MLP neurons of a small language model. Each row is named by its layer, matrix (up: input weights) and neuron, and shows model dimensions 341-511. Each number is 128 + 32 x the weight over its row's rms, rounded and kept within 0 to 255. Numbers have three digits each.
A block is one neuron, or neurons of one layer that tend to fire together. After each block is what it responds to, as a language model described it from the Wikipedia text at the highest values.

L2.up143:097152168158061152170096106171145115157118118179136125135161062138155110157135118073135116120162113101183140061134083151120123081106128156114175138171121132095096160143163162130156067074104093207167175106180151161147102124135146117146158122113119144124159137160093126078201112117143149077153153162159133097123100107119108126168153106140142093157121107072086103115078164179058133219091079093118113135156150124146183142078076137112094159118121199110120151118108148089175071160144093138114129172122155148113134058184
L2.up858:115138121120113176107117129149086111143098173149078154160140158142145111103099121115144094164168123134111129131161137128111096174092128156083125138099082149081084110088068085137107128124144123181157137087124141144118110121134111137111156178119123119138151078101119162068079189148179162090145094069130086159132031147138174110117145134123130115144176109155099160163147139078233156166118100142208079082138094164163111040140124125222107088167139103087139114091086173135126089111079187124108167177160099098145101110091
L2.up902:148138114097103185076115122129066137179130170092116074125135157128162134159183130083141127162194156160101151142121067105095150113134133185173128149145062127123120133112144128103119136135105154178124121146133105158169103117093146107095136189118170079169116107079165094130106068104051108152157090132107134169092108076124079111129172167110165171166072138103050094044170181127091055190122146101125126128118138164130167140170147120126128105158106141117126149042120131131093160161093122129176176116094095153090097078121
L2.up905:184153086122110081078071106138056126177135080154166112100096176079172116094160116073081099116129131049117141091121182111149111086114154105153144119127092128153100121065177113154139138150094150123105174113168094104151126076102165091150189139103152162152122145124149086080123108134141141123142154050135142140108052115144049147123137113129175169166102156129100082148142116119190089152148070121123099123168163096156108116116148123135106200122124104122106156150166110146164128108096116123120136085119082206184143126098
L2.up1004:185189105109096129083085136089045110124114099152137082163106104110174107146105148141096152087101117183152149115132185130136152146136110105116165104154137148064139114177183152114105164155139094062132161157111156102181182043126133169105127112115115138162147134151108138050208136186110073134091138146109114207173232108106079195108074152107108192120089152097124073143143149139137144129109154104168141182099146098143149127120093072208152166101143148158185151180129129143124123150187116148089106131129115051120146135162
L2.up1095:112130122140076110106104108162152129130109140117109134156121132096202184156097109108133153104101122126181161122146054053092147111217170151095145076180147165156150111112147112098113049156100183115154028113175122149121120159111124107122120169093156090103109083118152192120175081157075073095085139135144109141123100102087124117143125127135179142155117177061068122113113135098145149148110122091099121108139101144096101101157111127114138038146142142054120111124158066103070140191115146099110170157157153164103120145125
L2.up1216:158114126150085182155125104161161146190096080089188079128152117124188109085189096046101081126140130122136133116161162035096131108161064133090086132130178129126137145141174094140144200124094157195080131128135142086145096137162150103162182082093156148104099132190149086129074147097100112112092107108182092150100132162103114140140125153094161159146107119168145117167143094119121124138114135189139088125162130123171162123162169078104124165143128157093113138062118106039065160107126095150110159128107129199141130041162
L2.up1236:138075129173115128138092123131114188133118111119121158117116135157114079188139149121159112135126128075065125127083118110161105161181130152126137181182131104124146131108152144113144200042169184131154085136156111088101120130176128094134189170157116166120171161098118131085204110130094098074105157107114124143134165159125151127157149140128175123114110123164028131119096164148177104108154133167129082125128128192097101124103090142152138122156111101112104128137070094117142102087067130112081124176151151139129171050139
L2.up1246:194132165135086124133177178156156144163111122074217125121197142180097153134140154142133060109152146161105162116049160122136076123153122121066166185082097147132105075124123154097147119159148099081105156161172098130115137130130159092172132112121137104173148154109109055120164119107122175128097101152187033128106103119110069131071065216154110141098103147090149116140137207161095119107147114102096069100117137110082134067152120104068129119108161157198155133111116061145120185113082143157092113106117134145146108171179
L2.up1316:133100150093128154126121142133160124147111078096171120175116113137134170146085137072126140076152137187124158070163093145123140166113086170074171118166106134085156112064178117176138135181183161163091126097180101153149149200118160094089087181122158132141115105146165103165210096115112137085151119154146230150161145093095148101120090165077131142153157104116146173118077127132134134095121175111121163127120091105074141114156087164175231082077071070052150127130150110099173160137160087141148159160149122111143123154130
L2.up1353:082086102129097149096065147152104109212081101173114112104114153069079086179135193142091102139131136173162121070154162096079129107149104146155074130180138152112169121127150172128102104122192156113180083111181079096124149159119175141099159146165078143143128120109181115107147082155157109089107115160092180127105086099130147121129112193101169050079169103098107138110111147170161127151177132206163139099101155112107133128138103168164184127098139191106178158133161082098129130131083144100103128130116125138108168131116
L2.up1552:138127116137127141162136143116139103126140139140118079079140096117159160121142165144102113067106165102134153151141217143095143091105159111124073098108130110056141112145111132122102139142123094148100197112147134121166110118081087200202141145123145132124116137183048126163140069104163142143110125073167125168198157147121091142104128130129062184183138107108147081176103151123141141122158110076150074171064134128129173157163141141183100106088205132111202121126150116156092108119078163158122130099139135143117111147165
L2.up1577:120096106134151166056083155156181120167132127104151112125112147128126139119118099141083126144156122128171115065105116114127121096158114104191100195130088136099119084097157092125118105157200087102150091123186107115131154158120142093133117141039107131124124104157125107133124123126053097105121144157153140128123122097158059163097177134135171127115113084084183094108081133071138107129083099164138138159086127097139138096124131117159163115155081142064121148097070141184084167082063136067101149127135109160177142070139
L2.up1770:142136113098089134148124098162116111125117189123159105102073136191093051154130091144095121100148117045171105168148179121162153089206060086131121125172085178206144096131157100113158193129122090098114179096083091111124163109136181135122136154182185124176151122097129138058103182105175107176114142144074122124146139119150064152119101116082144164082102139110155093170177133145104123099139122115137104137148128102101088121146187114159133159130123116087179120119118092160122176089138132181149092181111160086097074152116
L2.up1775:100107124196129059118120130107123111156104152102160151171149137103069135127077119129062120119120126159126131105126119084145088153124073140144130133138113151116156080130173129122131000105119161159138170119103116087109157108113140072103110145113060164140164119134123109139117123164140124120121112147102115038108141105104137165062111084107176065152124108147118109126143158136146101113131092175113164118125136140121145112091119135112152109144128137141205162158144104127130183151072134126220162165116061134191133135108
L2.up1980:108137128161077163112092108158142183137140117164105082149094171150176124051105157156138117078139132188129168134148098107060122071166134109183131099129074063109126190108101153091115156142130168151144180111219050117115172165110130121126189131103120064109108119118155108099181107173088046097196154145091120148127142104079100094093109094143169111116160086134118096100104173135111131121097180094164119098150125142198153133116149140067144128111068126095133122160157117109117164123071196115041125159089105196110166100092
Description: Surname and year-prefix completion. Fires on surnames after a first or middle name, such as Ginsburg and Cunningham, and on a year's century digits after "in" or a month (19, 17).

L4.up412:120134193154066145130175095066123125171119054126145165135120116140163169079134131058110141099181129158070076134076141137135114050125133082104141085207143106164146134145133128108158142125125084102156124127132174113130137141125143168164129125144124097121093098088102129148093127141141108139137106115132158101129149054132089140157134180131113154098155101124153099098120059168136073122090102158117123181074080164158099092092064127160146100097113090114044079115137089112124125109180104135126150108154125166182110097163
L4.up1087:136125082146082171140094112135125162170097029153132110135153129137165157081162088102135143152131102175123097080153173194161137160162176143109135088195146146134117042109092051080198145127130069129123088124190132151174118157082152194167104154093115130161136163112121143038155132165140131161107170133181082100095110142130149120129097160122101146177148130098154098089131096123144112142113110100129100075186096116169173107176112186074144114205104077164100117131126132094120179146136107076118136136132143159123160120214
L4.up1617:122025141145104133113165214154128120108101132108098136134116103141155105078143139097148165145114159160132183091124158139169084139072134078125161115170165139129136118165110078147086047131197090119126092134143154143097101120065076128123132150118188145121111086134116155101111135146209148130130108086166206082142092134119119080153062125118111091190154154142099078082117146103110065117098167147110065130149056132135124146115082103151124127089130109129092091133158184127130173166153154087143152111197125133124115105172
L4.up2003:138185161144101114097165120081164089093158113158069105149096165107120162150132103144142121114166161215149120075140132150110103118160145106124102149120153129099149123095123126044131097158127063084122094156161129084117172112137121136134163122115137168121162125166098172099091151174118116095094157182094124092122089121123129091102076080104080148113060163118147173138112175192108097122105117157106082108068112155136065105098087148111124159144130123144136087160110155162189149159105107057074112083134103107093131138151
Description: Table header separators. Pipe separators in Wikipedia table header rows, especially after a text column name like Candidate, Team or Player, before numeric columns such as Votes or Score.

L10.up738:140161144122127106137146133124135160141092094122112136139189046154088116154068096124135138157154082076136100208161129167138137145099123123124133149177138137183097120163153157152125138127132181146092139135127115119140127157199086096126133142079101167086176156122126140164170106118096133178083187059133075107150110112101148112104176156128125134125098127133133098188148092165105107157106157159132140137059127146159094160128136138103016073130129142071161129139093177133102171088130107030075195104155090130185138117118
Description: Start of titled names. First token of a proper name or work title, often "The" at a table cell start after "|", as in The Forum and The Beguiled; weaker on other name-initial pieces and function words.

L4.up482:105142126121102125106089141147094153167117140140126089177151210159118133134165136141133155091099084076113131142151065132183060107162185157132121140158111147133085123068120108123145121150075106170131116129142108242161094107116158095135209139108151100071144147098133126108176089094146104132123079113081091151133118097142195165123190114071179077100085125156112123131227136167066136160122109143119121060106114110076113111133157106136142111127138140063142157118072087119103186072116146165156145102112160129146102154194
L4.up668:102081087180165101079134194127186123125153094140106134126114154143104156065102198202128120107101096149108204128149128133083073135162138156046099111171184119164139115107124099101104075148098082089117104127168144084103108137139147124136126128083155103085159113073060090114183061148129130134089106170122160146124154115154111158120131144117130151103145094100160164143073159188117145097136120084148078110121156131119078145125129141119081144101174165117138121191138096040149149142094118136137108107168098143165194095128
L4.up1558:091129093110113127089119074154124142153098094102130138123122092171095166106095158121100028107125210161121174137070112083029142087149092168095147137136162091103167072150121135118101119122132101091156144070163154146086148153107148125141124165134147115122132111063114100083095101134103143141145135161103118187178143137170137088136075192094185195110167150082118209093090150127142126105120124112137088192095148170191158152145115143098155168120155143150127106090183088087090074219110120092140118193076082144123182067103
L4.up1673:094124072086110118180132115151131140186098101025094095149174128144080155146106133152109124133113131116094190099153110093093095118149156156127113111169148128133165120157118126155163079147100073132174095096141102134083145155100116118128095126116173150132121167098141115125180092172114147127144138151066140146130103143132110129131165126180217160113087148087048141108079160117070135155116121096154122095084171108122144147113189155140147093145136161134100152131161080049089141196123122157120160193153126124109146085113
Description: Surname final pieces. Final word piece of a person's surname in name lists, tables and credits, e.g. Flans-burgh, Cronen-berg, Kim-brough, right before a pipe or comma.

L10.up1196:088111108154091125125106097086101149066138116122136154129073121172122116110153174094148122114173120110121146144127146154185115108148101142096138142070102107184068160097111105126154143112125174105133114094171154192113136151140170153178104098141148132104101133134144109085174118090115151131123112188203108075117091106155117129103079158140113137121167124215161139141154168145180135146145100132104135194118081176127085110083075206065147146069146167151109098145124115102125144079157157102125141138142149087140112186112
Description: Table header cells. Column names and pipe separators in markdown table header rows (Film, Arena, Set 1), plus "the" after a verb or preposition in prose.

L2.up236:130163102103131094132166146135130113065112182150181124121153145116144125111179184138140144119164115168140123141082143129132161105115106148134105168132142118174118144185146133125115072132139147112103179103115171183138108108112091193081129147121150147125197107135158161144158121101110119061095085151086080177232154140138135101102058187106105179099158159101142144138138152138165132107123100145070112117109123096150154133116117097118073138110142133106127109077102112112153122128174082179087106131147084167103183128137
L2.up498:160149159133180128101158150086123213160085131129145127142108149131125176104149122185073114101159073135132126121162144126155078142141125118136131107129115167152070169108118105176155144193104158152128158166166113151146184158136124116117078069116139054165154099126098146085163136144107186146150093147172106140093096089175146087137114092115071114066130175065087091078104190127158076136087101130135114133157051159184195139169070104096108157084116111161124027146162137138138114105104149161137097136205147114133130081182
L2.up558:106152131177127114167085168054117139135128124144159138127124152150042150149183116115095144134204131188119127132105150172130088165087145133131117095112123120139071139124151122091114121199122145137113136115161116095136114047100185131111132123133126132197114150088099150105107121131101175190142112194143087127087128150091081084148164132180072161030144092122113068159127174157118094178079122153019098128182169090161113125166082190109091125134127176159091141123145163119154125095142163140157097177161134127148131086136
L2.up594:061141146172132117118123142126122073119153167085172171143157104145126090131115098133144125077140146124125118134158174067118084140152147100147137161165136135081133157115167122142119108090150125058098105077170133101153093141107096133128100190112085159096089189085146152123183039141119163141109099130146143111124152171140121189087073104127099144133164136155122149050163109094199162161088104101116168139185107155121097159154111107116141071095154095191149140097139077179130135165151124158090128174135135173119142148135
L2.up597:144137128094207222077134145132124148122175142096130159143112129132130121083151111136122102151140141180117173135120153134160151117093167099109134122170132150123081133102056112120173195194166132155169076118142121164146086129113125070127133136149084095188129137126117108132158096119079146187144189129126148164114126077144087117139147122113125167062155134132135121058156150061130122123092114094114124119165101139136165061078101105115143152091107149161162116092119099093108155065108186148152131103175146074073145184146
L2.up965:085134107138129115079128099191112119150134174114091123125117180136127175130140164130113092081126150132149118121120128117137126136159147085128135145134137161161167123173072071128153135104128126115081092098123144126132143155146148146080144190056124151125071133187126119063164146084133143106174190138198145141114159134139100118137113157127095108186122129132103105036155167136102098151131108123144114165156056119187166103125082046129102176031129144170140101137154115237155153171171131128091191178114116148141107104167
L2.up1062:125096118149112095094081150106124135079122140124121108142164111086125106163162142136144148145113113109120152109091103102124117170104106141075099061164097201088175132127118162124135077192083129113150135099137175105146093160099145130167218128070136160154136117136158124124133114100163149127165169139140124113092097143154116127156137107072154103098143125116114180144076153119115142151141097148066157130126069103117143103061153081131162130075162097159130103211173081147144114029074130157124112176148139146082104144149
L2.up1176:178139142085088125144098076149116102068142088141130153115158206146154150131114120095188166146110150182163142091118106154151066081151087144152137110176116174099175125114159102143134113171090055126122123109138131133166106072123141118217092136088187121186163116148137136105077171126196174092165132068179109149147158172107143124107130152149123190107070119149126162096154130159100155125146110143112140120141134130148119168118092126132080109145118108064075097121134165135071113174102089143120192177099128126075083110153
L2.up1352:183098127065163153077147116168210131079125162086146177122110106113126134153149104127146154142132146129129104124132184123205154076118134136068135163148124086118123138152140127137158091232153134113141116048148154111172108092128192124058120120110063145144101212117131136140164075105097164147136157138177091167125209093132070096087140127152148159089147122172162069151164130093134125172128080119144123127148103116114116101208087132075087043103126058166121148185139134139145145153097087168177115178114112142150098187131
L2.up1455:130147103173118168122092117140196148110123128203119105109175105136120089219127180089063147118080139122194140138105149215126109151192080120188107085183171166152040130107138121123199098153142156089122139102152079171137095150164193057165106124104177174145135110138131175099129197143145117151149096069098161215130110127102154061193162106142090112127090095115134148076138115086106121136134084126083119163156100085140132162127130107162144106094186133176148091140155137150129117132155150109101118146135130086126182133147
L2.up1712:140159108126185134136073104087099090073185073138175152106116178154151155133174140110134136074129145125069128103143179107102114171106153100141078170122138104061180145123131163141121189112143119154086137103154116122105144140138061118207152089135185187129134138146202125157063165111114101164168100101202110174126120100190159034052134119091120141132120115044122078123154095094169136141112130097138151135161061144135169151143177154123151099159226109128125121156208116106080100109155096109089144126154149078078154090136
L2.up1836:141104154137108132181153059200117125114157152107092141111152112164118177183158127060096187119135130134144143127113144094158156093105045078099147147114107119115140063105163173136148138173121111177190144151167133174150113115115102116124101103188205074166157111113141128111102124112151117103104097111099159097101204101154051058108150086132149136123153119138144137084153127152138106122168140120125174108161108114145145183163096183138076143089123095180160111089184076129127179125131087119125122134124176198132189124156
L2.up1911:134175123085176112177119132096109108105094129173111135122137113133131146128170124129145168128162152096108139142137172154165060110120119088106102161135113160134112122148180109167170122170149101095110193162195131142164136090098182087066105128099123098164095141153129133081151149131213136154137079138111147169134082123150104139140105150084092083186108140111191161155143115095179107104146132124129134174115120161129133196126102149127171143082133080094151154107118126127136133147220132133183102107164116128097071130099
L2.up1938:141172137172153134167152149127130129138196158062141115202159107171121168099094120116130107154136100124135050124145097169189106146074055112125168107152126108126081118053108076086201175163196135083134106111110207114126134115080127094107093116204181154089150082097105150200161117093158137136111129133141105122121100112130115103148114104118150141136125204063052127081126172097148138159081094128159182133147128162119089108155109096129106117102114168121131110087136104125138117119088122140147136180168127152124127148136
L2.up1946:090127103119131166134165147097084131070137099143052144124127114186106204144155076177161161072178129163113127096131155123125079105144087151162179133156157144104084193074129117146124102110110138083108137104130161189190094117103115091085108163145157166179121085161104185100132163120140157145149115143120126145128183120105092034175076127118138115140140153108163112076154177085149151168107135120086162120126019137185187077122125108126122130032137137163194061166129164186142119115129101164111132191160132173148106139156
L2.up2003:109132109127189186164134114092114092128114124164138170105141148163156211140135133125141101133124121108181099088124174190164120162164146083092148141150095082149090120077109124147152128222071200137125104115123204163085129174179161100151135109106154121148128132121152138118134136149149142190134099075205108141101096063167140126109099090134128120107099162133186168139143143106113102134114125147115132186126096166136096130158133063137156122135140094103139146107118114130162165100115111138103156160127055096054070114146
Description: Table header cells. Column-heading words in Wikipedia markdown table header rows, between pipe separators, such as Name, Label, Partner, Apps, Score, Length; also infobox field labels like Running time.